config = dict(
    n_layer=19,
    d_model=256,
    n_head=4,
    n_kv_head=4,
    head_dim=64,
    d_mlp=704,
    vocab_size=8192,
    activation='geglu',
    norm='rmsnorm',
    norm_place='peri',
    norm_eps=1e-06,
    positions='rope',
    rope_base=11400.0,
    rope_fraction=1.0,
    qk_norm=False,
    attn_scale=0.125,
    bias='qkv',
    tie_embeddings=True,
    parallel_block=False,
    extras=['capped logits'],
    init='normal',
    init_std_qkv=0.0312,
    init_std_o=0.00506,
    init_std_up=0.0312,
    init_std_down=0.00506,
    init_out_by_depth=True,
    optimizer='adamw',
    lr=0.00138,
    beta1=0.9,
    beta2=0.95,
    weight_decay=0.0,
    lr_head=0.006,
    warmup_steps=334,
    schedule='wsd',
    decay_fraction=0.712,
    decay_shape='linear',
    final_lr_fraction=0.0,
    batch_tokens=[32768, 65536, 131072],
    seq_len=512,
    doc_mask=True,
    train_tokens=755800000,
    steps=11378,
    dataset='wikipedia_en',
)
MLP neurons of a small language model. Each row is named by its layer, matrix (gate and up: input weights) and neuron, and shows model dimensions 16-111. Each number is 500 + 25 x the weight over its row's rms, rounded and kept within 0 to 999. Numbers have three digits each. A neuron's up and down rows have the sign that makes its largest values positive.
A block is one neuron, or neurons of one layer that tend to fire together. Before each block is what it responds to, as a language model described it from the Wikipedia text at the highest values.

Responds to: Digits inside numbers. Single digits in the middle of multi-digit numbers, chiefly decimal coordinates and infobox figures such as 46.5|7|6944°N, elevation 2|7|2 ft, or years like 1|9|74; occasionally word-piece continuations such as U.|S| or free|l|ance.
L8.gate36:497517485521534447471428481506527481481522479489500494510488501478480423494518518472479494502511510532516508487487524543525530458498507532476525480464515496521492520505511529490484510522469475514532485485539510458506481509469509463505502523550493533480446520552502516480487492578524581518
L8.up36:492490462506505521512505488531518471495502498505477497510499533488508494498507499514507510488490475471495513472560520514452511516561483514484493500517478526517526516481492496504515463488508512523481461527466512480549478524477490457515457463482514475504487481471545465504467511474535509534
L8.gate47:507473492505497540506467500515509491508517450498470520463519493532475452459527468446515515504485499522503473488495509505528519458478517506506502499510497463541470501467505535522522501507494495521507460515514480468470501473482466532496452512491534508456505500460498523505471461596525485561
L8.up47:535492488497519530503453492484491483489514476483502478490518474494542485506528505515464456463454489510491463498530528499477503509488498474513506516508491465487475515518518519472524494476498482546482491526468525506503515472491478483531460494481529500460535483512522529454500490562535486563
L8.gate365:462448499530541509486524515525524556529515500485473485500508517556460468505496506461458476543558504529472478498476501504515494512499497487491491534504476518515494503473489506530490515515503502504455462525513533498516512483503481564503474490499521538464504468463482503499515503551520540481
L8.up365:489483473491564506509511538491514508505471480483472529488516507492444432533506521526493515517525496479472518502503520505542510451511491562494529503477445549472488468503543507540474534550462519489484476503487550486502488518511516477533498490485464505453551505511474523500545481480493520499
L8.gate658:502515489534476484490538520462479498475479499483479467478500502498511502471491489461470510446538488530500495489497536525489465521458486532498527487511466466503492492484520503516501502548532491507504525438544552474497505522510480498522455483472502489472462506532511484506512512523521536514
L8.up658:541525475509543478505503514466536489524456445523483485524495514501563528502507541475490457498505486526490529531511465474516532482523471482534498534470475484514487451521492462498503516499516474529464536529495471490535498498486498509459488526501482523495510502512479484469473511499521543529

Responds to: Predictable word or phrase starts. First pieces of multi-token words or names and nouns heading fixed phrases, e.g. Christ(ine), San (Francisco), organ(osulfur), end (of), Time zone.
L10.gate54:492475525488544444483536514477484521507507504475493475501532535480529499531497483534510478519498500462537459542536497470463508493516498480505485508510524497503519479541485476522512488474513531475495489459511506517505512481513484473477506534492490463543470537497512429513505504505472514506
L10.up54:508482514498503517488471502508466504494461502428518472509481498490506541500510539507501524512459508497524513500527471500499533491469518511526522547501526498483486488505516470508504497537518469554505499476494475469472492538483474486481483516451536525520506505528483500524468506516479461502
L10.gate247:489476503512526491500555441541506519516476501555523463464499477526526470482479542530487508517539484497544482470497543521530430499500462462501532472505491525510527521528494515530491493448523515480531512530475506519487516508478510469497523496516475495478517524520485510502532482466506543523
L10.up247:530466479546554494469492503502515510512465496481511516485547509483507498508495524486500484517512505492474549529474528482507482485534516541489539510506495511468505488517494470490477503480542523508536518522476510521490497505486514471525569531503479456515538530557450482483533506466559477504
L10.gate303:521497487508540459528491529504510509487482497474511497545491529539444466537519501525442491514503495516477505447466545492497484476555525470487552504545488508514476445505497490493505561531477495486471490447503509507490518512461495536528476470503492494528554522463483544522468523507500439505
L10.up303:559505508517491476523539516529567511531514503484524487527505493472540514510464476518517518496526553522488499520510547462496485543503482485492485501468524472506536521513481487533474543479451446503454480514477532473533510496493502468514490508509478522526495482516509510515485486486494488488
L10.gate316:497470441526479487505507486510510505517511557499513518482489487539511483442512453494497454520544461499487471502536520557510489495483487509515499523503475486523486512529457539511511475525492485502469464521526475486499497516482511511515506480505472504481517504519500465472444521494516542495
L10.up316:486509494526529514513498528544506489528521499537499503476460551507498489522462508528487484544542477488491488499514466505496469468461457466527502500500515478496522473510519477478530499499479511517500514510474492510499506500513494467465500502511516503481438478497495501475469497502488518518
L10.gate336:532497495512486470516488472528545473527499483505550474508489495474520508496505519499521466516491493451518505479499549530504511508508518509504579504514478501511523498516494454477541520525500534509513503490478466482470468506503505500497509486500485537505486481446485518501488536499503517513
L10.up336:497468506493519488518513504530504515492508506504526479496537473525497504475509533549507493514510443502526476484518496497468474534487498501487486542476515470515504507518510511494470528498496485539484494476494464514492501483508487514555506467531505479472532502496530541511508473499505525491
L10.gate390:521513508500504484501490526484476447459544470541505510512517506503467502459514473484479459467473498512552518514547503487464491485516516514483515516578472499513474474517466508464500491515465478488537505521493487477503459503468491522509503547518477515528523512527515514514520514514514495505
L10.up390:522480496487471491476552544563474473487468461491510534519489491503486531499492480480514420524485504464469489539476533505488455498482478517487501537499489485510484526529472519517512448485497494537510495518485479519489482508543512514529504476471551538534458483480467533539516491495454525516
L10.gate636:485543475507450491487522456518466450474497501527504511491518494503489465488483564506517515522461535450514518504529538524479476513472530490503514480511488502450524511436499448464514510518495511486538549452516454506474497507508477495485530476498511522504514495497494551465530509530526451486
L10.up636:480493513455529516477503506515521499530488488473539497519515522472523540453515494493456487528519459491525479513505490484472498486481535474529480461475452556497512498515499523503487448487481481525516522539497542497541537513500484522518492539538461512500510498517503512499450533514504492521
L10.gate656:509510495468494498470470477511515488509487550495491542492494487500473520494513477495477513520506511509499479442470505480504501493528516515487496534517500503509517541493464484503466471564518497514536510531508522544488475507480546505522513501536493553499505483477486549495511479490550503514
L10.up656:527510482532480514498516465512474461509473535474444527486493475505461501439495517518469511524486464465519487504508488481499484529492511520536506470489511461527546490511457489448456508510495480534514536536494558514495535523452501500504543513527473512488495489479449531512478484437554528506

Responds to: Digit 1 in years. The digit token 1 inside multi-digit numbers, mostly years split into pieces such as 20|1|7, 195|1, 1765–|1|790, sometimes in codes and coordinates.
L7.gate215:494463527511519509527511453507516471495484506475428507509505470464508515449525516485555495490475507485526487521500535493531498510538508492500479509593483516538517510454490512519508526482532484523455498467473482504483491474507475511520477498509493506525535477498502493509491489520425555537
L7.up215:504542495507527484482493508445517472546466520490515511569488519544527534492494521492516568540514492487480551497513524511524517473557535531533512477468570486532513536458477487549500511494484509488512522478524524471532526498511483489531485491523515514508524494455472488504490447516488475523
L7.gate299:504490496537488478472511474477471498528522517568481513499550482516491530475514486498505524505481475516536501514472509535517515465537515524464525527509497508496474528517525507482551522525505506521496496463485487485448525507517460524531500471497468467506512496511498517500511453511484485528
L7.up299:515518465507524496487539509491484555497482495488528459503533503501550539487507459537485507498508538494497520533458492476435491504521520492515497485484563517580473514483508471539500516510469510467487571537483548504519467481540512526519502518510519475508508558486530498488494481528458499505

Responds to: Year decade digit. The third digit (decade) of four-digit years split into single-digit tokens, e.g. the 1 in 2016, the 6 in 1961, the 0 in 1907.
L8.gate134:500491500512532513489505459515527506478476513500499487507508496535463495474537471506516472464500472475499467490475551482519477482485481494510511461528484451483457459496512519527515532516499473486505525515459518484477525459486470532482503499473573483475546504488501510491515480600525468528
L8.up134:515511470512482524483455494451518482496513498501480501456523504511517504554507526489461494499428507492477457519500526498499497484490518499519526529498475455524501481483507519480509470527517486515462445501509507491485514513507468511501421502506520485520502471506468557478516493531477528539
L8.gate161:493504474529484508507483513493499445483464496557493500510510486534482471517462558466503483544471506503519526485470520459492475503508499503482477535554469488499502505460502469484527541490498518448527529519533469496435498482531493491502500513468482526499531473474537485463461504542436513500
L8.up161:478483520528471489493468490469513483481487501486499459502525452519538490483518542521525498510519471478541536487466544527470502493449481520493502494535537481493564514469544524495524528479513476494537486503511537501510524537490500511538508474489486566532482517528500496464529530501469549488
L8.gate546:543485461489485484511503484461474537452501492509461521475517491520484481494512488465473510490509495528509484478522510496537517482487505541498523473500485503508488491475520546503472516492466497517492510527464501466510478469515487539514452505509554525433517499449518512476471471588527496527
L8.up546:476467532505501551497467517479493438479494490497508466496495461478512513506503512489458463483444534489495479477532512488497468503469539487511499504539501462508488506480531484459541482470519500549519462499474513521452511520452475442494479527494481471497507509522510565498534497547492488574
L8.gate591:467534569459526476513531567501520532477523507465516513513453509523492538513495480484501513470524514482534458512505527506487514458497514507509527489495522529548510512551497549517490514504481488519513490484503578463526446516488473474506512517543530519489472504461492519473459486522503453512
L8.up591:486538533506523500502519480450454499490505495492519450470507470517481494526527533520486478530480521501530486520446511467482501471518524465496519471499491495487467502474496509523481533525545475521533510492503483539485479504489489485523479500470484469523498507494478498473511470486531505493

Responds to: Start of multi-part names. The first word or word-piece of a proper name or compound that continues in the next token, such as Queen('s), Hill(sboro), Van(derbilt), apartment(s).
L8.gate38:510465491471483496460524521509530502514520462500525479506476472524489465506475484503479535492483542516481495460505503497503455504507524504512562506498505497446501530484511522489534522499494463498549499477472537435523433539492507483494528497529503499478463544508480516532512523481520462491
L8.up38:484557539517481486492540506517527534523492460524516507483520476484515463512487493487461514510498502460492490476503510498481492500463544534544519498508511518474509566525505521514506517461509480499530511467513450488516493515487458497554519504484495519512529509540515532497496501495509514517
L8.gate122:496493483477499518523522527520465512527543476468482452521515501526502495523468476468489514486529495492542452503529472534510502529460539470506489506519498520489496502514457500494529470491500516486490511493537508468492491484516528470509489473521508543463499503490521536482514461522500499522
L8.up122:522475479492475552529500531527525508550494482463510463515514501467531504535540452470492487501528460473539459462507484480514480536483535464534458509489524517495503513481490482474533446471500512504552500498492462500520527502489493469495498458541489526459504464474486536506516487506494492477
L8.gate607:527493539460485504515502493506468482478498527475488539488511501511483559535522475501471464450509513441513483482479510516538490510518498451499510467522464512541482508527480525511487499527522530458501520494476541468493512497443517534503528536558501522493499524514513495473537490470513491514
L8.up607:502491511493518454493522479516556502501521430474514525518500478512500490537511500478462495530524498469490484458462470511509462478502509509485505465533500516489497484530508571510493531501537560481468520536524511512531519520458486515520479526539524495497527483529498490521452524470489493561
L8.gate610:497508491513524494511535492491478491505470574471519504529564477477509535492481516485483455492521515503502485488486513496516468515482496484472512446549490513461521509488512534523491554480494495517522488466493497495458530535452513552511471555482499503467489487545465541532516480494478452524
L8.up610:527491497465466503533473483502556467517466497488526496523489475483480475505446485469506516493547495490485474493493486512473455516501512495479503502518467457548522527537524520521490483545549458482519504521487478430527490499484524457509491522521504519488499499521538538479566512496463489529

Responds to: Digit inside numbers. Second digit of four-digit years and early decimal digits in coordinates, mostly the 9 after 1 in dates like 1938, 1963.
L7.gate114:473481448451491505508501500527501549515528482527538487496516491526514482487556503483528499509493482533507496495535540512483483521493510495521495501488532484495509479473525480529507537470498483503543459514451468475497508537479533474517461490472524508489469471462509487495525514528475492510
L7.up114:460521552521502510463490505545532513470526569451430478464525486471525480506474540480489552516494544509440489468525451516483539491494475484498475530537516499538520493498534489481527522513490547520469510505502473449495510534514516485499493521528487510491516447495470522525509489491503537495
L7.gate252:495507524487536449476456522500483477456526495451528507463530503461488487514479495510510495498492508502492535538484517491496480430502513466497514525545481494480539488550480530501477525518498503483511518505469482501524504442516460507496469491498492541463545504467522508468465481519506527535
L7.up252:474466524500494480473486480519509517489486526484552498517494484538490539431478511517465530480502482505502468489536466495516545511527537517496486499514456479512485547497503497483482479527500516485544480467574544510500517493493522518496481512486525511512480484491505472502515490492469504463

Responds to: Word-initial fragment tokens. Opening pieces of words split into several tokens, especially para- (paramagnetic, parade, Paradise), also syn-, Su-, Tro-, and Cu- in names.
L7.gate12:499488469525511505497524481520458482489507460511526522515513475542522476458495429497525458508515504558494494465475503500476504504449493503519470478525481535482522522472503509493517479526491481497502513548433464504485464489476524527517481550520543495473471525537515525492468526558518519479
L7.up12:505498485519478484515533502520526493473499471466485513467523474488512474477503496489500557454487456481507533500507519513494453510459493464508484502494471466513531511507541506491487442555495528492497525472541495454507509571541458540500471512479507515492545501505506500485520547502541471533
L7.gate441:504517488508466499527494464519490513442556510484513502451480482525510471444522537477465500517472504470496451490484506505519498479493560488447491512559517515487463511448512529478536489576525498485524501489531486483463504531471500483523495546489500485510503492556470515471500494477448470482
L7.up441:474519465538518482451504515509441474470496497472506481494475488505473479511533484504557501518479491572488527510539511516515490519491477475457500459483501509534516527490513529553513509476480532502545526517543482511505470509482477507499485512455509520490525482507496545498510536480496519478

Responds to: Newline after headings. Line breaks right after an article title or section heading such as "= Patricia Prior =" or "==Filming==", and after table or list header lines.
L8.gate9:492492515466467491461525526493473511520549518548491515486466483494525536519515518493503463457432509527492502510499501516508475516504458506462458504526519503495501465486492516489524468549545476523476480492513519474413471533519518478496475490515508508503481499491491491466454467476511532528
L8.up9:508544521506550509484488489515488558485465530517471489489500497497516528509493466512474457540463540534462520476494504547491498510498499496517489530471499522447503530519516515523531497545527506482470484500513511540492498502502504520531460510483492444524492533471513510509534547480509501527
L8.gate366:474475502468469483492512527523502508517526468503519484497534509499503521482502512521552517530477504490484519507495521503522465502449423485521446477537516474490521532484482516446512468489504482499531540508480516508460499519518490481496415485496494507521473502472513485513501498498521491488
L8.up366:499503508506485484520505481515493455507452534527500451530488501536512559514490464497494513494485522492485495469520493525510491525526503505497553491513512535496488504486500508528482491482546491494505474482503504511508462521498482456509530543494490467505468486492536497509485517468457535548
L8.gate378:503516511460514504522568505454489544502538460540516517513491528486443507497467483489490516462476539555498525527509494521476462516472499516515502476529497574479547482507525504525485533529474520451506513472528479492512499463467512480512475480515499482470483480523480521489510483487517439519
L8.up378:504503480486529509508530497485494488521517447494497524485492514483482537512475513501502544490484531506506534540522518513464491503482491472541465488486488505498534519509507509503490538466465551493500535491502502488491480521515487464503490494497478442497495500512526520474447444480531394502
L8.gate622:470472485473495492449516488533501493513491546516530492488501472533499502460536460496493485534510522534454538483518473502562500499495494497468475492515497546499539514486515523514464475506503530531550502496559496481495449469485545497476540529518509483486480520490508519481517489515486538465
L8.up622:520504532513558498457435517495455481521496522470493533508523510520520524480498469502488499493470528514514481487456505478474481562496464490481526493517491470531505495531421490530521484531478494494519427545509542483466486476508482499525498536470485433540537486497528452489491515505531484486

Responds to: Digits inside numbers. Single digits within numeric strings such as stats tables, scores, codes and IDs, e.g. 4,29,5[7]7, L 104–[1]15, K-[1]2; occasionally mid-word fragments like Buen[os].
L10.gate174:496507481496529508481482495514498526446493478531523503511543472538515493566474482516542524518496546489526495459498472498491501521492547517445521505506531531479511499529468533483444508517475497477487484557489503506466502499509493499448513493454518504504458479541513515509502501500504534454
L10.up174:560558511507526525508486499504476475478521465456471502529527504507463488552484473491463539506424526484525474490511498531495488474517507486477477482520459526497511484482525499533462522522534482518502554554532479544456521488467528511507491483509514448520512584514520522524507487525506528475
L10.gate195:492466501517504503464483499513509530485490473534478510523472503527485512506468484468516520525497533477499477475526491501478502512508512552504516546521461523465512462484510509546478471550493489525479490503444481493437497512520523462502501456496525484490477496491471540512495464530520526543
L10.up195:534511541474508506511488520456507529490467502476486492492532500526493479458467476508450519513497444485506504474507546482487519466510501495490499485509516501519492474529484557457539436507518485484521528525519520489513553452517511503462496500549492474487498485518524467531506548555501502511
L10.gate271:509455514510479499530497492519525503487464516507468489546514492500474496477514546474515482538519493520529462471523554456470520512506501501485480507541519519525490484460511517486438500516452515463502481510491469505494506497481508495481513487522484442487500513445488493485508469497531483512
L10.up271:531499509508485479521527508479498466522481496554484515500506450460484512460535523491494482488498481490517471510521500503544520456506541476499551469521491486497478532457477483496475482458516503547496479538501501482464486449429536550513510505523500471492472510483529493542474476535515485512
L10.gate341:528486474462531503508479536498531470492518455480523522494504507512469509468514478507474545502502462485493469495545504529508512456482497543490482519526527519502465473463491508507507549488512522504525484515505503499498483504501468496536493463502511468461558456556462552479495517541507510489
L10.up341:483496469543492495499502486488489464513467505516467507467481547444544506514481519480474523489506450494468514518535508521500502499474514459492491519478508535462550498487480480488518529519470526494493495500476482511476491520529553466512509493527504497487507484487520513513495512512496489503
L10.gate489:512506521470514463548509498537461550496473484444467484530513486505483474480532504453482543497555505497497521510508497505507482512515504483515512509501500479457494468443500504494490453514486494502478495531499522494522483477420498468496508483505486484503519514507502539498520448529491518516
L10.up489:496494487520500481448504466511481494517523456521485504465514457464437526489494510505516446527463558491526523469474525535565513481487534509544515519499456515467474529493500495537482471493474490509543471515491485520497552461477499495481470518532495475466477523519498488505459538516508503523
L10.gate567:455482511498509547493448471515505479453496469508499490484499477476527540440469433484532536471507524492497483513472474524531510510519476540477479536495492522477485531506484486513432514458497508472519468536527491495480527515493505481472504497482510537487524479524472488507465511478493507519
L10.up567:515529492519458503481481517497468483467461501467508545515485522504471536458522480524496536496529463488463495494515528511504497489502501523538518512521505506499521503492497522519470495495527471543528481546474472494502520482528503496429512468459514494528538484486504508487479495488514519492
L10.gate574:454490545494545521467488494455480531466491484475493467520504491522476507460487516488426477484458474498512486489491558518492495467508486498472505453472473546477495470474475508507501510524494466503481517513495511514452531504513521510509523503521549470495513486542473479513561488545443514522
L10.up574:442482514483526512464502542511480534555439483483485448500551489496516530490501456485529494547508491531518512513522494515485533472510517475495487531486522481484541487516485519524491510464504501503446478499470437474505514520516479495486498464534475540525520479459502516490491512510496461497
L10.gate583:495471490520472488552478482514464489473568545506525484502488492491513468510482516476487451448491516475536529565486512495516484544488547538467511494560493513496465523512521514521473507514501504486512505488471516477502494520461490518487507515481500493487490465543512493484488460504512461532
L10.up583:540491493470459510493472494489515471519504482472470502490493510482506503518507493512548505509496535548510478512472486549529532508498475540520504487489496468458464496513471531529523473473490490503534487491491513472522553504512499480485434538492514487493512536507502514472544523557486502532

Responds to: Decimal coordinate digits. Early digits after the decimal point in decimal-degree coordinates (50.5'4', 35.8'1'), more weakly time-span nouns such as week, months, season.
L10.gate209:514527450457479488506525501508475497472526485501527538480438482478506494474505517501507541501504493472493517487503502559503550464484460488492469488516487523485484526492503535524520575490533480530481505482493513481506507505500509463547464523515470493474500500502497540496455437550461499519
L10.up209:505532472510507510482486508449482488477502482476517516467483483532505472483469472503493511532511513489463482496517424529471488510476499543525481499456511470489445522500500515492490491524496475479509491494525542548527483481488522520499488521495500516511476536495527491521489496509488526485
L10.gate220:505538484486488497499468495500489527530513507483508527490483525515490488501478471505522526515476520514513472518495520561485482448461467512513492514482512465504522569495464530501495504484489501526489486544495472526478470465487528464499487533534535475515459509506513537488462471545487529539
L10.up220:497546453509453522524489487497496452518490510477500539457515507511498521504468502495475502501481511506500466511497523546472466485478465516518467473500515480500547561495522523509510513482510477550502475507500487512524481477528506485472499516500519463491483491505520493501463484563545492526
L10.gate261:491510510502538492494458528494514502472503515448476511502456487495494517514496491515477490512531474523496508547518488549509495488460551478480527495511477528503493473533536472569512525540447513469521543475500479481487505508495518537510522553500501510473488488506510543472487538499545494494
L10.up261:468485534519541505555505508503487518493517532488501524549496467512471505467459444478487474520523502459470512501530546512485457539497502485468511532507467499477503491503531498510507478477517509481538500498483454508476502497512486498524493489502467503425491481508474479532480536519526492511
L10.gate313:537468506489514439516472485486487511529504459461519509491507498488546487523524464472492533442515457468521480521507479485493493522527472504497522516488496558507524507502534486503513502486545515515506490495472482509503518490477515490507481511501496491520537517467498518513486508495534526493
L10.up313:509516507466520494502464531477478508472505490516470552503529436490500455499543508462489479498515518517510467468506491514482477475496530512478497502467535504523480461445489551498526548495549496549453485502485516492507509503519491489489507470510520508500516509481460511524502480511486532522
L10.gate474:521508447468521523520491494529504522492512467470499487473472494517486506536467514480472484505541510459511517480471486533474497503464495471494502557534482508501544512485510487543563491489508516553544511461450509511521513498479532496520489503498502497482455505531510541508485541541508512524
L10.up474:463526517511538459524482507507507452512472480461538468494499490468467490507526484473503500494525515534565472482460511454493506496494504513518513452485511500490488491491485502496507529511528467465508484510517458505546489505470496519479482486519523506506476542519507519489507469499532515479
L10.gate553:502508489477521493548466494514505518542549507529506505514528535502483476543443508486511534528559503504524488444511483513528458485513533493532526520526476529447505495499543527513508512484502552459465497526444459482489506511484528513502537483532528522484524539498546460487465496546498517537
L10.up553:483490451481467507494462541490522502541490449476563505504497547487517512556478474457483474501508538472489489458508464546494509493535504539516568498486511504487547504538496518507502511489517561493470506495478479510474525528524492476520549502482473475513532491500496470532519501512537477546
L10.gate562:518555542510487519542502464485545512497471512496523476520482462552510494440518520483467483538608485497542488492513535489523541536482511560499474510523492505503478491481489530519509475481456480527484486539490520479506472494533525471541515545490519527491500494476520537502522478493518494523
L10.up562:498490511512503500486520503511543537521503516506492538492523496529457495481513522534477514542526494507495483500532487493470540524517543490458477494542463521491459418496518500483476530435519503505473516505510540504476472503525532497512525443557500510489496526547505543531482497492491493507
L10.gate687:522484519511481462508511490466551512472496472477502497529485533584495452495508498534470505533486525536498471461467506488469539493504531480528489480510462506481566481518501499506481476506517489476497487455533504501490517519494521494498470494474525460501494492480475502477466466542538499508
L10.up687:531499537548447460475495532503453490478507521535511538489489494503525510496491454430485454511458525497459517502496503487515511487472470472510471506455540511507478530501474533507495505519464486486500520481507500494515487501541533454509438498418499497511517540510478511495511512492516462490

Responds to: Markdown headings and tables. Closing == of Wikipedia section headings (==Career==, ==Awards==) and table separator rows (---|---|---|), plus continuation pieces of split surnames (Kim·mel, Wright·sman).
L7.gate109:536493552507496531505484516530486520498500512534524492492478500496468514557489520456498480454504495533487471513480486485441483536519503490461503558535515543478493487465497473495472553532514487512490464504479488512481526512478542500491505525529510552457494535483514485486486508512483514516
L7.up109:508531474490474501532521551504507493522539531478512501525490491483500542523499531478504444466479463559478486496503487520503482507516473535504499525490508520487492475466506482509512507569508449481489503506477494511467500473516511467442471550510542509516527530496526472496504512509480502522
L7.gate227:524486497527476498549515534536493496481537522522551475550473517498522498532467514510503500514474496512497514512470487486518520483487498503472517483527485485558503522524461490500504535525488464465510507465503478505529510538535518500516508514487481485452414512521485511496463474512510459470
L7.up227:518473548464485462471526446527523487482476536495513543495526515509508525465491492483483477513500515485485495528498444488474490501479500493474504469495488508497497522480506513476482493516509483500488494516473507525472498453589490480458490499508522491560523504481514483533504506509437565516